MLP neurons of a small language model. Each row is named by its layer, matrix (up: input weights) and neuron, and shows model dimensions 0-127. Each number is 128 + 32 x the weight over its row's rms, rounded and kept within 0 to 255. Numbers have three digits each.
After each neuron's rows, "fires on" lists the tokens most often at its 100 highest values on Wikipedia text that the model never trained on.

L7.up32:105130160137128144132115089140078115028168105079141156087154141200124181141122115103108134107093114103214114150111152127175194192157157128167137148118143075162130182179151114116066101158117111120126153119089092139087079156139047087133133082095135105189152151154164084119109065133089190046103094154119063104131089129157123158173157091121042158084132182146126073094127136150114079149132
fires on: "ti", "ho", "|", "\n\n", "ido"

L3.up519:097120123123132157215181077125082115215190140177162132100147117157150125090093149201135130132110143095192112137106131125108159126167051103173122135119075162097140211119196139121100128120118171106114145159076135167139110162140112075096104124133140097106149132153123141108079061070138114164118048130125120110132148098148108127114119148138117156150168178116158134125115141146095099142149
fires on: "2", "ta", "N", " different", " also"

L3.up435:165119086093097136150156111105131176166181154150189090100180126091119123087140123150142191150098092109173147125064059137127128093102172147117071151188130082155105172142101129188160088119123101073166126162078127087120160172171082142078112107141078128067128121117132139162156131161184079173138099111088091100161095165188094165095104157109172187133152119170171153097135177148153140107119
fires on: "/", " well", " (", " such", "bl", "s"

L7.up120:155114143139114117104132132100135078073099112135118051148123090138122122110125068159134119114145106123192177124113169131126195154195087096210128146149092135136156115169156143125135088166126140117158131132107138130135106070127155159056162076107138159131164193113092144112169115164115111134142123182100124160164133133137145106060140139139092067093131107131114168137100142133074064107149
fires on: "ti", "tor", "imi"

L2.up29:162176114080131106134142139105142120097120118151118171125188127100113181152151087051133070093120143124142133110077079135177117125110163079161093110161120112143099143105109145102131120058058112108099144161108135124154062153181165143114121131097098171129093089105141182132132128081141123124156090166082044156119064088160112162126117130154138148135167078142153112143116173127160137081186
fires on: " time", "G", " inc", " k"

L2.up293:161189149088172111159212099119074052156223139107153169104198177100135100119103130106122105134102144153082119141132108114140122124106101154141098203118116141117146171102153104130174089169175138097088128171104077122136150117118183125142151129102122096130149146139122114130085109134110165151120082101133149142111096111109123102143141126090057168125171097086147091125135122125079067134145
fires on: "s", "ics", " which", " the", " other", " that"

L3.up19:147167154167074158145111088077141139119154139107097115153213183156121133112140101130144134129160086157124151130095112099141130174217126136106088156119088112090090069113173104168129117151136124112074117132132103142111101105151137101144117137107082166123156152120109098136156128115077127151169137199155067157136085124108039137139138136113077179155133153144109102181095171156099016113124
fires on: " government", "\"", " President", " Party", " president", " Minister"

L2.up496:105153106081167142179186137118108120148156111107175125118133166134123114093081180091137110061101109150114132125141147129106182148175166039160151138124120110124167119135136138069106156120060201114120168134104134111080125147117135151118148148134132124167170151194111093087103079087092134132178085141118090155129074034097095159145109167075112168114171164181097123167137126139107124130130
fires on: "=", "tt", "uct", "ower", "ick", "ps"

L3.up605:135126153067136041169098144069118098141112152170102091071160137142162126129131150153101088119139104109097132119150194130088155125138131133101057156132169071124098092087155181180086116146156152127074137183114103198097107137153101099115133121134174166187124090143132097130080158074130140133168108162116115116133164089128150137131140179157069101157097075122114181098066163115159114108116
fires on: "de", " 16", " Reserve", "5", "hes", " with"

L7.up101:098103060101111164154105074128124093160082167199131132090234122176154142187122123083144138106135105098117100123056115118109098090121169103091165160138074130100112121140113097137152102088113132108096193139147134122161066104211116124181140126142105136134205179136152103145122132178071115150176084117173165154117110195149145118169159089100120178145088120150130113173141153141138136123150
fires on: " (", "s", "on", "ers", "ons", "tes"

L3.up228:135126150142119143135120128077117112109173173164092124104190143156090118169087139125179076130134153120166139111178145086138145165170134064120122120131111095122157162092103163112146142150161073123049101112130104169093124135123123119145118143094095148204174101095097126204174153118132227155175085143133140112152082083120103140116098067081093148201169116173134153151092112142087120142112
fires on: " all", "'", " most", " their", " both"

L2.up190:077108140139161130091145107125123199108214154119051130184144107136123149185165112144110065188151154100100130081140119164162140144158124101166108148111186093120079111126144092173140135160096095143116146117123106172102116121107121130180086042140088096104086173142176168109142073114175158148143115126161173115143104069159086177125173150183136156059145152144136149114138137131163198127146
fires on: " season", "um", "term", " Bob"

L2.up475:126094086125160115108118071106171176062168087119170088112165118101156136062135133048089137123157060113153165083110070142138148116101186122131106170142121150125187133109178120067072139180168072104135146120118163101105155108126116098115114128122129171151130075123135086100141161101104178110151159140128118080149153170120171131128109123178141118135098167115094191143175126168128117104158
fires on: " f", "tra", " su", " rel", " ret", " re"

L2.up162:166124128139139136183173121083146139171118108138137108185154127196121150131073125175135136136153158153186164149118142088134094098159206107151118147152132116115167130121149130118156128127147142096149195169192127136132154175227175180132190150129136155127130142109154089137120153137140147129127136176121106123149116171209120124130163136110112105117126138136178098159121097165101104141113
fires on: " red", "iss", " series", " White", "led"

L2.up687:139137110141124109177065151071107120137102045130126108142143129147163146074154137093152132142139126177157125098138178126123114217153088117102117173164112123091174131126170165118158152115123126183034074177112094146112065132125126130133078111110132140109118114066091123152098113134132107102124092126161126138159159086182168088152102170112093116123086134167119067157129157180114087145109
fires on: "ale", "een", "ala", "Men", "ire", " Society"

L3.up499:197071142085133161183111116129150076127123089135161122111135191095113152114124184149115101094136088143120103126107129158149151111136124097127191162125177097068145126125155137149100108126178114117108227148204112136116129144167083108130110140165107138201127116173113131116110182086109118142161129103156122164100118092128113129135117184067106123164174198108112147167154083134167094105130
fires on: "te", "=", "ic", "istics", ":", "ive"

L2.up255:125123079094096095147159123111030173138148157150142122097128141150119120069108162111141164144118106153118132077093168135092086149114157115148128205130121093133149133085118094143126111125127163106101121154167143122151126151108144076088092133106078203107195100141153154171155082111158160140137139105078110197154150129134083141096090120144121147078188215113114074128163148134107140212076
fires on: " which", " rec", " that", " str"